{"num_hidden_layers": 18, "norm_place": "pre", "norm_eps": 1e-06, "bias": "none", "parallel_block": true, "init": "uniform", "init_std_o": 0.00414, "init_std_up": 0.0249, "init_out_by_depth": true, "optimizer": "adamw", "weight_decay": 0.19, "train_tokens": 990800000, "max_steps": 15119, "dataset": "wikipedia_en"}
MLP neurons of a small language model. Each row is named by its layer, matrix (up: input weights) and neuron, and shows model dimensions 128-255. Each number is 128 + 24 x the weight over its row's rms, rounded and kept within 0 to 255.
Before each neuron's rows, "fires on" lists the tokens most often at its 100 highest values on Wikipedia text that the model never trained on.

fires on: "–", "ard "
L4.up1134 [123 153 142 127 156 140 149 150 152 147 129  94 161 109  89 114 155 128  90 157 145 145 136 101 102 120 145 121 170 149 103  99 128 120  83 149 118 124 118 143 151  89 104 136 112 155 118 146 135 145 164 102  87 118  82 110 159 160 130 105 103 111  93 141 108 154 129 112 146  89 108 160 105  89 102 110 132  88 128 142 105 117 138 140 137 138 130 127 134 126  94 130 139 110 125 155  98 178 136  93 125 156 107 159  96 143 134 127 128 106 111  81 143 114 116 124 136 126  86  98 128  97 162 157  87 171  96 170]

fires on: "es ", "ts ", "s ", "ages ", "ations "
L4.up417 [138 145 129 103 164 136 116 100 108 156 117 147 143 102 122 124 178  85  92 112  84 151 131 108 152 139 100 154 130 139 134 150 162 165 102 154 150 159 116 101 106 125 137  77 159 129 137  82 121 128 126 138 114  89 129 100 120 149 128 137 109 160 105 186 174 131 107 115  79 151 106 101 124 123 143 125 112 118 126  95 124 125 125 174 107 106 116 142 130 116 137 110 117  83 138 151 116 156 140 154 127 129 147 132 154 147 156 138 116 114 155 126 148 146 154  99 138 122 128 146  77 168 109 154 109 143 119 113]

fires on: "em", "sel", "re", "ers", "ain", "er"
L4.up257 [124 131 127 124 170  92 116  83 130 148 141 132 115  95 154 127  99 143  94 150 131 119 142  96 122 151 120 169 120 136 125 148 165 134 162 155  94 151 182 142 162 154 103 133 182 163 116 126 157 177  91 168 108 150 157 118 140 159  99  93  91 124 124 126 130 139 121 153 117 133 134 140 153 131 123 109 113 142 107 106 101 130 162 145 125 133  96 127 171 109  99 152 127 115 167 131 119 119 124  94 145 166 166 114  96  87 123 104 163 149 127 147 129 110 163  95 121 114 125 123  91 109 132 110 127 108  98 177]

fires on: "mat", "0 ", "1 ", "February ", "ear"
L4.up528 [119  78 160  86 151 136 111 139  81 163 145 142 144 138 141  81 116 175 126 148 130 162 143 135  96 138 168 167 115 150 143 154 119 173 121 127 150 136 154 101  92 114 156 126 168  71 110 143 122 100 134 135 151 139 143 119 100 142 129  90  77  84 122 159 158 101 159 150 141 120 186 143 115 118  98 144 169 149 136 101 109 117 153 112 137 129 158 142 112 123 140 135 134 137 160 131  83 167 137 139 113 125 111 106 110 113 147 126 162  65  98 146 136 127 139 119 105 122 145 136 116 121 153  75 187 165 105 137]

fires on: "tri", "Po", "po", "re", "ter", "No"
L8.up758 [132 145 117 146 134 125 101 171  89 183 176 111 167 115  99 102 172  72 137 169 120 156 148 128 117 105 117 120 117  94 121  84 173 157 131 144 118 116 151 164 178  99 104 135 138 167 120 117 162 122 145 144  55 103  64 130  96 157 124 111 102 123 149 166 152 119 155 114 119 179 107 130 153 122 107 128 113 104 125 140  98 100 187 145  70 139 124 110 167 152 121 121 122 120 125 144 124 150 131 105 141 133 130 154 160 125 129  89 107 141 153 112 137  92 149 162 130 135 111 150 121 104 147  94 142 117 107 171]

fires on: "g", "of ", "all", "al", "1", "the "
L4.up859 [142 155 122  95 115 149 156 158 110 115 171  71 115 134  97 107 122 143 124 100  57  97 133 149 143 106 113  98 182 129  97 131 118 162 135  92 142 126 155 122  90 139 124 119 124  96 122 131 127 121 148 150 100 144 154  98  94 178 104 124 121 125 121 126 146  75 153 160 155 138 117 125 148 100 127 115 119 122 121 164 152 121 118 150 146 119 121 108 135 131 103 114 169 135 122 139 115 131 144 112 177 148 130 144  91 127 133 115 153 135 107  97 120 147 128 140 131 127  84 138 177 145 165  92 155 180 109 122]

fires on: "(", "ad", "el", "ell", "l"
L8.up262 [ 98 154 108 150 130 135 132 179 125 123 160 119 110  93 113 121 118 114 138 131 135  83  90 113 129 130 125 136 128 103 119 130 105 152  98 110  88 130 136 170 112 146 137 113  83 130 118 111 138 101 141 164  90 112 109 135 148 102  95 143 115 101 142 120 157 162 122  99 153 126 131  97 102 115 158 118  98  92 155 203 156 142 130 165 129  80  93 102 125 137  98 142 103 122 145  91  88 117 149 135  92 126 130 135 122 129 180  56 102 145 128 120 111  66 152 115 139 123  87 123 114 169 111 149 108 163 119 130]

fires on: "-", "e ", "er", "p ", "% ", "ank "
L4.up957 [ 95 121 128 150 128 136 147 139 130  65 118  88 190 100 146  98 142 136  89 156 110 128 167 182 152  92 112 166 111 117 131  83  86  95 143 110  94 132 148 142 133 130 156 124 139 130 126  94  96 103 150 120 126 163 151 174 122 154 120  69 121 137 124 146 129 132 149 134 182 138  85 126 133 122 133 124 112 141 147 139 111 116 113 130 123 121 152 130 151 143 121 114 121 134 132 139  95 136 146 137  90 120 178 150 136 126 128 109 109 111 163 146  89  86  88 140 120 135 137 168 158 166 110 123 121 147 127 130]

fires on: "af", "I ", "have ", "sel", "B", "ie"
L4.up231 [134 120 161 103 129 124 117  96  97 139 173 149 130 132 155 121 119 143 122 150 113 124 172 170 158 147  90 153  89 122 141 132  94 146 126 134 172  77 157 144 116 143 149 120 114 148 118 144 161 112 105 152 122 125 115 160 118 133 116 118 101  99 141 180 171  75 144 174  99 106 143 110 138 119 109 117  96  89 110 119 145 130 134  85 109  93 122 158 135 123 105 139 159 108 129 160 115 121 107 142 117 154 133 112 102  72 154 111 134 104  96 127  89 124  97 131  95 206 137 152 112 100 139 133 145 179 161 162]

fires on: "ing", "aw", "h", "in", "id", "s"
L8.up715 [112 131 135 109 102 117 141 152 104 165 102  92 140 123 147  91 130 105 106 133  87 142 147 102 138 116 110  87 150 135 116 159 131 147 130 180 214 110 119 176 136 119 145  99 174 114  97  98  96 115 130 116 133 114 145 151 125 142 146 137 128 114 132  94  99  70 103 102 127 121 142  89 122 165 154  67 119  92 148 149  96 148 143 107 166  85 161 111 118  95  64 117 118 159 102 135 127 163  96 108 126 102 137 128 167  89 127 155 123 103 139 124 109 125 117 118 134  88 146 133 162 152 113 135 137 124 104  74]

fires on: "art", "am", "Comp", "ph", "comp", "Ev"
L4.up178 [147 172 138  92 156  94 156 131 112 146 111 129 170 117 141 150 127  78 159 150 111 140 121 163 176 144 143 123 145 129 133 116  88 191 124 130 107 115 126 111 119 150 148 114 131 140 147 116 128 144  81 158 106 113 131 143 122 182 142 122 114 114 116 157 147 140 142 157 152 170 122 125  98 148 134  87 117 157 108 124 110 132 177 125  95  89 133  96  88 122 133 122 153 125 114 132 122  62 154 116 205 142 156 114 147 128 140 162 124  59 130 150 130 129 123 113 143 126 131 104 105 104 118 106  97 196 123 141]

fires on: "t", "song", "ort", "int", "sing", "art"
L4.up51 [152 157 136 141 133 132  97 128 132 114 153  78 169 106 149 156  94 144 132 147 134  82 127 118 115 129 142 153 113 153 164 135 126 115 110 122 130 173 105  95 117  80 122 143 121 128 106 123 166 127 151 140 130  93 141 149 158 164 152 136 167 123 120 146 128 105 105 154 140 102 153  92 102  94 109 121 144  92 152 173 105 140 153 155  93  95 140 121 149 108 110 113 121 110  94 119 134 121 129  97 121 127 134 129 126 116 147 144 138 105 190 132 180 157 148 158 102  96 133 129 151  91 145 103  87 172 107 128]

fires on: "es ", "t ", "e ", "s ", "y ", "ie "
L4.up428 [150 166 103 123 135 126 130 140 132 160 123 153 154 133 131 149 177 116 129 123 112 133 139 112 169 132 136 171 107 149 114 156 177 166  95 127 165 120 112 151 131 104 110 103 129 155 157  77 150 116 134 116 116 108 146 138 101 133 137 107 138 115 130 145 154 126  98 127 138 113 111 156 114 143 110 126 148 125 144 138 148 103 174 159 122 142 102 142  82 115 158 102  86  80  90 135  73 142 107 129 103 131  88 108 151 114 127 121 102 127 126 130 149  78 158 100 136 133 157 127 143 108 145 111 135 116 134  99]

fires on: "e ", "e", "es ", "es", "199"
L4.up268 [133 126 142 131 142 131  88 127 126 102 142  80 183 131 156 128 113 130  96 118 115 179 131 115 118 133 161 132 150 118 148 197  89 136 145 136 145  82 147 116 162 143 134 114 131 105 148 111 125 148 127 169  87 136 116 100  96 165 111 133 105 106 146 151 116 143 163 163 154 133 113 118 102 121 142 114 110 107 154  97 125 131 151 172 145 103 106 172 114 111 110 137  89 125 103 146 117 123  97  97  77 102 169 129 136  80 115 105 138 102 169 101 141 133 150 136 149 147 108 128 111  94 153 150 147 148 138 134]

fires on: "R", "ri", "ar", "or", "st", "r"
L11.up203 [157  98  92 107 108 124 115 112 134 158 127 171 108 130 133 109 100 114 153 133  99 127 149 142 116 134 164 122 130 147 131  86 123 142 148 119 100 156 155 155 123 162 120 125 157  90 166 173 132 104 137 116 128  98  77 166 151 113 146  96 129 159 139 136  88 153 142 147 202 157  98 121 113 164 125 131 143 155 157 149 125 139 186 148 102 115 149 140 157 132 137 108 180 127 109 133  77 149 159 165 115  96  64 109 138 109 152 133 121 161 126  94 153 134 128 127 136 154  86 127 124 128  95 105 107 116 149  90]

fires on: "re", "e", "Re", "on"
L11.up1628 [129 149 120 145 105 144 102 127 105 122 166 137 145 120 140 111 132 110 119 178 122 129 110 113 115 127 108 148 171 129 151 132 149 126 161 152 117 109 145 141 132 124 111 155 154 153 172 145 102 110 137  95 121 104 142 169  97 127 105 169 117 135 150 126 126 106 111 144 110 168  88 129 157 153 129 152 145  74 105 143 147 154 102 126 131 164 120 126 131 147 125 162 119 100 110 113 105 142 143 148 168 116 136 108 123 141 107 138 113 150 122 129 118  93 127 109  69 150  92 121 124 126 132  87 170 165 108 110]

fires on: ", ", "at", "ur", "ub", "-", "ot"
L4.up21 [ 99 122 143 118 181 130 166 173  85 146 161  87 126 108 107 152 145 133 150 107 131 131 117 103 113 138 140 111 113 102 124 130 130 132 123 111 137 105 125 129 122 137 145 140 172 127 134 123 108 148 144 125 116 104 156 159 141 138  78 122 131 126 140 114 136 136 110 162 123 127 110  93 106 171 111 135 125 155 131 179 134 132 117 128 117 114 108 142 155 148  88 142 141 123 151  94  85 172 125 112 104 142 151 134 116 143 139 143 106 138 104  63 143 127 146 110 121 167 114 115 129 105 183  89 123 115 128 146]

fires on: "of ", "which ", "', ", "ent ", "at ", "ear "
L4.up1618 [138 131 157 140  78 112 129 113 139 131 102  98 168 157 147  98 130 146 120 143  94 118 134 125 146 147 133 121 119 138  96 134 158 104 111 124 136 142 108 145  88  98 128  72 172 142 156 148 164 150 116 149  97 136 123 123 162 165 120 150 123 149 140 125 104 165 122  77 127 108 136 162 131 121 125  92 165 143 116 134 158 115 124 142  93 143 131 115 117 134 118 106 149 123 114 161 127 144 167 110  77 132 133 111 140  80 126 175 170 132 121 145  87 132 146 132 113  97  96 161 112 126 145 107 139 119  99 159]

fires on: "ex", "un", "g", "3 ", "nam", "fic"
L4.up499 [105 162  95 100 156 137 128  88  87 128 167 105 118 103 125 130 139  92 108 159  86 156 163 101 139 130 141 127 128 160 128 167 110 153 147 128 163 110 120 174 114 176 129 124 139 116  93 112 131 157 137 127 173  96 165 141  76 127 132  99 116 125 118 172 153 140 124 144 135 124 166  78  93 145 152 107 168  86 158 141 140 111 170 123 110  82 151 160  77 137  82 152 127 122 178 138 127 115 155 115 101 158 126 125 153 158 132 134 132 117 149 144 129 142 132 133 102  92 131 147 120 131 145 128 129 118  89  94]

fires on: "g", "D", "G", "d", "s"
L11.up762 [151 116 134 109 143 145 132 160 142 128 117  98 127 136  89 129 132 105 151  92 104 136 133 146 114  79 141 165 150 143 109 144 139 107 156 144  96  97  92 118 123  96 136 114 100 145 127 126 108 160 128 130 161 144  88 123  89 142 143 154  56 138 120 111 138 129 164 164 179 150 182 140 154  90 121 120 149  85 151 169 153 152 111 101 114 140 122 127 166 145 141 115 117 102 140 149 177  91 116  87  92 136 136 162  77 166 178 153 133 110 102 131 105 104 136 132 102  80 135 113 142 166 132 156 106 124 149 130]

fires on: "at", "in", "i", "fl", "ir", "2 "
L4.up1205 [114 133 128 127 165 104 105 120 119 132 124 143 127 131 131 131 171 158 142 111  96 125 142  90 148 147 134 123 100 110 111 116 124 148 149 129 102 110 160 117 129 101 100 175 148 111 154 114  87 158 108 119 110 156 119 153 136 163 128 103 126 115 130 147 112  96 158 126 156 125  96 172  76 154  95 133 120  94 129 112 176  94  93 100 132  94 152  87 151  91 132 100 121 127 123 172 123 153 115 139 106 114 103 143 143 107 137 128 135 112  71 131 129 112 106 162 136 119 144 120 143 167 108 159 131 105 127  82]

fires on: "ad", ". ", "ic", "t", "t ", "-"
L8.up365 [ 92 116 128 151 109 127 139 103 122 104 138 116 139 111 128 132 122 129 104 116 145 159 105 138 146 124 129 129 141 122 138 113 195 149  91  80  97 180 119 114 131 155 128 103 157 100 131  99 139 149 158 183  92 153 145 106 140 112 132 129 136 121 106 124 123 124 150 144 147 138 121  84 136 115 141 147  99 139 150  74  81 149 155 127 168 134 165 120 106 116 105 115 123 119 110 152  93 159 121  97 136 147 117 143 147  92 129 105 141 138 158 149 177 118 136  91 116 125  85 129 152  85 117 110 133 178 129 105]

fires on: "es", "is", "s", "ers", "ut"
L11.up51 [137 119  66 147 113 141 132 161 162 120 112  99 151  97 121 118 112 100 123 159 151 170 100 116 127 166  93 140 131 112 152 168 124 139 136 202  93 110 140 126 123 116 138  92 122  96 158 130 105 166 120 171 150 104 160 115 115 175 156 121 134 130 124 124 103 135 116 150 139 111  89 154 106 155 127 112 180 136 147 122 129 104 108 124 150 167 114 120 111 120 114  90 118  79 122 161 120 113  96 125 135 137  79 143 105 145 175 116 127 155 124  96 126  83 165 123 129 107 105 117  95  86 145 139 196 162 102 168]

fires on: " ", "i", "or", "at", "ar"
L4.up715 [139 129 137 144 149 132 108 176 137 107 131 151 133 119 150 157 137  83 159 113 107 139 113 120 132 132 141 109 103 128 113 120 101 129 150 118  94 107 138 147 112 107 150 147 178  88 111 135 110 124 126 122 135 127 128 116 124 141 146  97 168 127 167 129  90 128 177 144 130 149 139 153  93 136 149 133 136 125 106 140 134 109 151 152  61 141  94 159 177 107 101 130 149  92 149 106 134 156 159 111 168  98 117 105 137 120 132 100 111 136 130 141 127 135  85 172 138 133 123 102 156 163 128 135 112 150 136 119]

fires on: "ing", "ing ", "age"
L4.up1323 [150 138 153 145 119 127 121 127 149 145 158  88 133 137 117 150 137 132 123 124  97 105 108  99 138 149 110 141 144 113 148 106 108 163 145 128 166 176 121 147 128 147 115 131 133 112  89 107  92  80 126 107  99 112 124 112  86 130 125 108 143 115 151 148 115 129 172 152 139 131 157 159 141 152  96  73  88 102 134 144 170 102 131 125 120  73 138 139 123 149  97 153 178 155 109 112 110 109 125 124 126 139  93  86 185 104  98 103 144 117 113 114 168 131 150 168 148 103 102 133 121 126 102 105 120 153 134  74]

fires on: "y", "for ", "um", "mat", "tr"
L4.up853 [140 132 160 133 115 106 105 132 129 116 153  84 170 168 129 136 130 119 122 181 117  80 107 124 161 149 118 120 120 133 169 111  82 122  84 132 152 133 145 128 153  82 152 110 152 137 117  90 134 168 120 131  69 158 121 136 128 172 102 139 170 119 147 132 181  83 108  84 115 112 110 141 102 119  97 136 137 102 137  87  74 126 103 119 126 105 119 145 186  85  87 142 165 126 161 151 117 135 129 166 104 117 136 118 137 146 137 145 111 148 121 125 110 125 175 118 138 144 196 133 135 150  85 128 149 125 116  89]

fires on: "ic", "tic", "al", "ar", "ard"
L11.up1777 [120 128  98 160 141 137 120 153 135 151 134 121 109  72 155 125 145 137 169 105 120 136 121 132 115 139 127  84 165 142 117 129 148 143 162  89 109 117 119 112 130 100 163  99 104  76 114 129 119 154  83 145 146  55 148 139 113 146 120 137 143 130 105 154 145 142 109 177 103 134 137  92 166  76 142 105 119  95 165 135 152  82 121 139 105 134 153 125 127 133 133  88 150 151 126 102 121 136 150 113 117 156 162 137 115 122 187 141 147 109 126 135 139  77 127 140 104 134 108 169 168 154 143 128 137 160 123 114]

fires on: "a", "–", "O", "ea", "ata ", "at"
L4.up730 [109 110 121  90 163 115 153 103 132 117 119 113 140 105 144  91 161 133 135 132 140 182 173 114  92 128 133 101 120 120 100 176 151 104 104 171 140 143 114 123 128 150 154 136 143 131 136 110 133 160 141 145 121 123 129  88 106 165 152 117 127 121 135 131 146 116 149  89 116 119 151 134 143 167  91  97 139 114 111 105 103  79 107 115 105 131 144 127 141 137 112  73 118 137 135 177 120 127 144 136  91 156 117 148  99 112 117 139 183 111  90  99 117 121 127 149 148  68 131 128 173 124 172  95 112 161 161 177]

fires on: "e", "le ", "s", "y", "e ", "in"
L4.up292 [143 105 123 100 116 102 111 142  93 135 189 118 112 109 132 102 164 139 138 143  64 107 147 123 112 158  99 112 117 153 109 151 125 138 118 150 164 137 108 159 148 150  90 108 118 110 131 112 125 137  95 109 121 130 123 140 115 144 111 100  84 171 131 123 152 110 110 133 163 149 169 119  96 115 129  90 167 118  87 118 151 117 173 145 136  76 115 161 151 150 103 118 126 114 155 136  90  89 121 130 117 113 131 137 122 102 138 163 170 115 172 161 140  98 113 138 124 153 113 170 140 149 110 147 118 140 107 103]

fires on: "d", "m", "Ch", "g", "C"
L11.up1524 [147 133 153 129 134  93 164 119 157 168 107  86 137 131 103 146  83 176 148 133 162 174 152 110 113 130 132 127 139 148  98 143 137 129 158 116 134 110 161 104 117 118 115  97 159 101 137 143  89 140 155  96 140 112 122 103  90 146 153 149  95 133 174 104 130 125 148 110 165 149 134 120 121 103 141 138 162 112  80 169 143 162 135 121 112 115  75 131  98 101 156 125 134 110  87 101 118  89 117  54 182  98 108 126 132 157 135 139 124 124 107 155 145 103 185 112 137 153 112 140 125 149 144 103 143 107 119 143]

fires on: ". ", "ach", "un", "An", "par"
L4.up1541 [137 133 142 139  81 133 162 129 102 117 157 145 118 111  97 158 169 122 101 110 110 123 145 122 120 138 134 159 107 122 167 106 117 111 112 153 120 135 103 185 121 143 162 141 109  78 103 171 140 131 168 143 142 144 152 124  84 102 116 128  93 144 140 167 133 118 127 111  73  95 193 107 101  88 109 156  85 131  83 128  91 127 112 141 145  99  92 139 127 117 108 142 120 153 108 142  94 131 142 116 170 110 126 133 150 151  89 133 135 106  95 142 110 113 162 115  97  87 155 108 101 112 112 124 146 138 122 144]

fires on: "Lond", "Austral", "West", "Californ", "ris", "Col"
L11.up1440 [109 137 112 179 130 109 102 122 159 103 141 136 126 141 158 152 151  97 107 146  69 149 102 146 121 129  81  91 128 159 150 161 117 118  91 166 126 111 146 106 159 153 137 106 121 156 131 143  96 110 120 147 129  74 123 104 120 101 119 118 146 128 128 109 140 128 151 150 146 143 150 166  89 143 153 134 157 140 159  79 107 119 137 118 145 113  40 133 160 112  86 138 137  94  86 153 134 116 102 121 134 112 126 186 135 103 137  96 151 125 154  91 110 108 129 146  99 132 185 101  75 125  87 158 135  81 149 191]

fires on: "j", "er", "on ", "t", "y", "7"
L11.up1108 [114 103 119 118 129 110 105  87  82 147 150 122 130  85 147 168 159  95  87 144 138 143  94 122  89 101  59 110 114 163 196 129 108 138 107 125  97 110 152 146 149 108 140 111 178 139  82 174 126 158 128 142 154 114 103 160  94 106 166 111  81  89 102 128 159 134 132 134 165 130 126  87  88 122  90  85 127 132  96 163 145 110 152 146 122  98 102 133 181 104 155 141 140  79 133  87 143 130 155 140 122 136  69 120 126 138 144 157 111 142 120 141 147 115 115 127 124 142 122  95 119 132 140 123 115 141 149 133]

fires on: "sel", "E", "af", "el", "ol "
L4.up627 [124 132 151 159 155 109 131 134 137 163 146 136 173  71 115 157 120 124 129 158 142 130 140 132 156  97 112 140 130 147 133 173 128 117 102 152 162 127 154 178 112 128 138 138  99 141 129 129 156 130 134 171  95  80 125 130  82 120 177  70 130 128 156 123 142 129 116 143  86 103 114 119 106 142 143  99 155 138 117 128 141 123 155 116 103 143 133 159 139 132 118 127 153  97 161 124 119 130 126  86 149 101 143 114 132 108 116 103 114 108 105 167 127 129 114 163 134 125 147 147 109 172 121 120 143 137 116 117]

fires on: "it", ".", ". ", "York ", "Con"
L4.up690 [ 91 109  91 138 128 129 130 106 141 125 134 173 129 168  90  75 147  82 122 151 134 111 124 128 125 121 140 113 108 142  85 131 124 105 132 144 157 159 148 156 126 125 126 154  79 130 143 171 118 143 123 157 129 169 110 131 136 142 112 115 147  93 132 103 102 122 127 115 144 154  94 111 115 128 147 153 125 142 139 159 121 144 119  88 136 144  93 158 107 155 108 150 182 143  99 177 160 153 148 148 105 105 159 126 123 150 146 120 123 132 116 133 135  89 142 115 138 102  85 136 135 171 136 135 153 141 127 180]

fires on: "\n", "(", "en", "-"
L4.up1193 [ 65 135 131 112 121 140 130 127 118 153 131  51 133  97 112 127 168 163  96 107 121 162 149 114 121 144 126 117 124 128 103  77 119 173  94 123 104 111 124 134 122  89 102 110 166 156 131  94 155 155 151 173 159 156 123 141 142 154 135 104 138 101 127 147  89 104 120 134 139  93 117 145 128 143 123 110  89 152 149 151 150 102  96 111 111 125 125 106  88 129 153 109  93 157 101 140 116  95 137 103 132 124 161 152  91  86 108 111 147  94 161 129 152 117 103 145 124 172 106 148 153 126 118 134 102 142 100 145]

fires on: "of ", "ing ", "ross ", "t", "ough "
L4.up785 [118 144 150 118 150 132  89 105 124 176 139 105  72 154 118 111 135  75 111 154 101 134 157 128 167 146  88 147 146 134 144 129 103 110 140 116 139 128 106 175 110 139 151 133 114 142 126 104 159 120  93 135  66 134  98  88 104 154  75 128 140 117 107 146 119 146 121 124 158 107 159 103 117 103  96 108 123 145 152 153 142 111 120 155 122  86 127 161 109 118  96 130 129 131 173  97 132 115 124 130  80 151 125 131 120  92 156 107 133 120 156  84 123 113 144 135 151 152  97 157 138 138 127 128 105 118 103 123]

fires on: "y", "er", "ep", "l", "ap"
L11.up1413 [149 133 137 106 141 100 105  94 120 127 125 115 138 114 117 128 133 131 152 121 106 140 120 125 108 114 168 154  86 127 183 188 143 109 112 142  86 148 133 108 106 126 142  94 171 134  84 106 161 122 118 156 150  98  93 117 103 134 193 133 144 107 144 133 126 169 159 109 119 141 140 168 159 140 104 154 122 138 125 139 186 138 123 138  68 105 135 138 161 134 146 102 133 100 102  97 154 124 149 128 107 140 101 160 127 148 171 159 151 147 135 133  95 157 167 113 119 111 140 145 172 132 148 146 117 128 136 151]

fires on: "t", "e", "f", "a", "Pl", "ong"
L11.up1064 [ 93  92  85 131 127 122  96 102 127 125 109 117 138 134 128 135  94 116 107 100 112 127 161 148 154 120 137 131 120 117 132 115 176 137 149 127  95 133 140 130 104 137 138  99 136 112 100 120 168 132 169  84 154 129 157 125 129 120  87 118 131 124 138 174  97 135 114 178 162 105 181 137 123 170  87 138 170 105 106 107 123 156 136  89 145 121 149 161 124  95 160 127 148  78 110 109 133 114 107 141 151 118 141 135 123 154 156  97 103  88  72  90 135 139 106 109 173  97 116 101  88 153 123 114 148 132 151 124]

fires on: "I", "ell", "a ", "mov", "nec", "Indi"
L8.up375 [115 126 152 126 163 170 120 139 143 109 156 113 126 191 141 158 123 125  95 103  88 106 143  76 122  92  83 112 119 147 110 128 129 104 120  97 129 166 128 120 130 107 111 105 170 102 115 160 116 152 128 160  93  71 122 118 125 141 122 108  91  78 131 113 178 151 107 150 143 130 116 111  88 124  73  81 150  92 115 131 153 167 136 122 107 107 163 161 155 116 180 135 138 113 144 108 120 108 144 116 127 151 121 110 113  82 124 120 112 102 108  92 137 131  98 155 125 179 105 135 124 139 133 134 155 157 143 105]

fires on: "re", "ri", "gre", "continu", "retur", "tri"
L8.up601 [ 75 179  51 116 121 132 133 112 104 114 130  96  95 111 170 112 137 145 121 167 126 164 128  99 134 153 129 106 127 108 116 111 146 120 145 144  97 119 143 117 127  79  88 169 144 124 111  79 125 111 123 110 125 137 134 161  99 141  89 119 131 140 103 119 142 140 124  81 110 129  99 146 140 105 122 148  93 109 144 137 181 116 183 129 142 132  98 129 130 109 122 102 111 119 102 132 111 166  90 141 131 120  92 105 143 151 118 123 124 156 130 123 166  71 109 134 160 141 108 154 136 134 113 111 145 152 158 171]

fires on: "at", "c", "oc", "al", "ic", "iz"
L8.up1323 [141 140 106 133 124 166 113 165 134 136 118 140 167 101 121 125 104 125 158 134 107 175 138  87 131 166 110 110 149 148 110 126 173 118 116 124  79 140 121  69 128 127 116 129 111 102 124 145 125 109 128 107 121 144 139 116 126 144  84 125 134 110 124 173 138 132 119 128 119 137 104 161 130  47 156  98 111  80 132 163 120 102 117 112 139 145 110 150 128 146 158 124 109 125  94 112  84 151 124 165 117 105 121 107 161 117 174 149 143 124  89 134 112 125 112 156 146 120  85 159 151 143 137 118 127 146 114  99]

fires on: "ell", "a ", ".", "ple ", "pl", "ie "
L4.up1602 [122 119 133 162 138  92 129 130 118  98 119 145 120 125 162 130 211 151 143 101 126 135 157 150 129  90 148 133 144 114 155 126 110 149 140 138 163 113  96 126 128 137 119  75 133 119 122 128 163 100 116 122  97  95 109 119 120  85 182 154 102 113 131 125 166 146  66 148 150 171 112 106 108 138 126  94 135 127 142 113  76 146 103 128 140  81 135  97 140 138 156 106 132 136 124 100 132 146 140 121 151 109 163 148 137 127  86 124 152 137 160 132  83 119 149 109 104 118 129 127 136 111 136 149 133 155 130  99]

fires on: "ph", "st", "T", "Ph", "ch"
L11.up516 [ 72 101 116 164 134 124  92 120 164 134 140 101 118 141 140  98  84 116 152 119 116 131 109  94 147 106  96 132 108  72 122 115 169 118 121 121 131  82 115 132  96 121 107 121 139 124 152 125 107 135 102 109  90 178 127  79 113 102 115 130  84 134 148 107 132 112 104 134 139 115 141 156  90 118  88 117 178 140 105 181 135 181 134 125 126 118 132  94 106 125 118 119 118 128 106 160 151 114  92 146 124 142 133  84  89 109 128 140 189 137 104 149 142 153 122  73 134 147 153 131 114 150 127 122 138 145 101 158]

fires on: "un", "s", "on", "an", "ul", "st"
L11.up280 [153 119 155 126 132 113 127 117  85 112 133 142 135 127 120 134 133 114 110 107 116  96 135  94  78 103 150 110 168  78 138 162 128 132 127 136 153 103 115 120  96 123 194 118 165 159 143  98 131 103  88 153 127 164 110 139  90 112 133  59 137 104 134 118 164 125 124 157 128 144 153 148  94 121 138 117 122 153 132 120 157 133 185 134  96 107 117 140 120 152  92 102 100 147 167 146 131 158 131  98 150 114 110 118 124 116 124 154 140 155 155 145 139 122 174 189 149 102 149 111 132 172 104 161 154  82  95  91]

fires on: "ers ", "er", "em", "er ", "born ", "politic"
L4.up1036 [153 159 106 123 149 143 101 117 110 163 102  96 159 129 120 172 132 122 120 139 152 136 140 164 108 120  94 163  74 113 163 169 140 143 141 120 108  88 118 122 138 103 155 175 167 118 122 163 133 118 111 137 103 155 111 124 143 164 162  87  90 102 118 137 120 118 110 109  90 123 130 135 123 144  71  93 108  89 142 119 140 169 157 177  74 122 144 113 120  97 111  97 124 117 149 135 127 120 133 111 180 133 169 137 128  99 132 131 102 130 147 120 140  95 144  95 118 137 157 116 116 131 143  96 122 119 134 144]

fires on: "\n", "ir", "le", "n", "g"
L11.up1325 [123 144 117 125 102 122 100 131 153  79 138 128 168 118 111 161 134 156 165 118 109 136 173 132  71 128  70 123 143 150 152 183 160  84  94 131 118 135 131 147 144 112 106 143 147 168 123 111 105 126 116 108  98 152 139 114 114  98 165 126  93  97 139 105  92 160 159 128 116 158 115 106 114  93 160  96 105 135 160 107 114 133 127 126 133 120  81 137 127 149 113 104 141 146 113 113 117 133 144  97 169 137  98 166 117  88 173 149 136 177 159 127 128 131 159 147 154  87 114 139 132 124 172 131 127 107 122 136]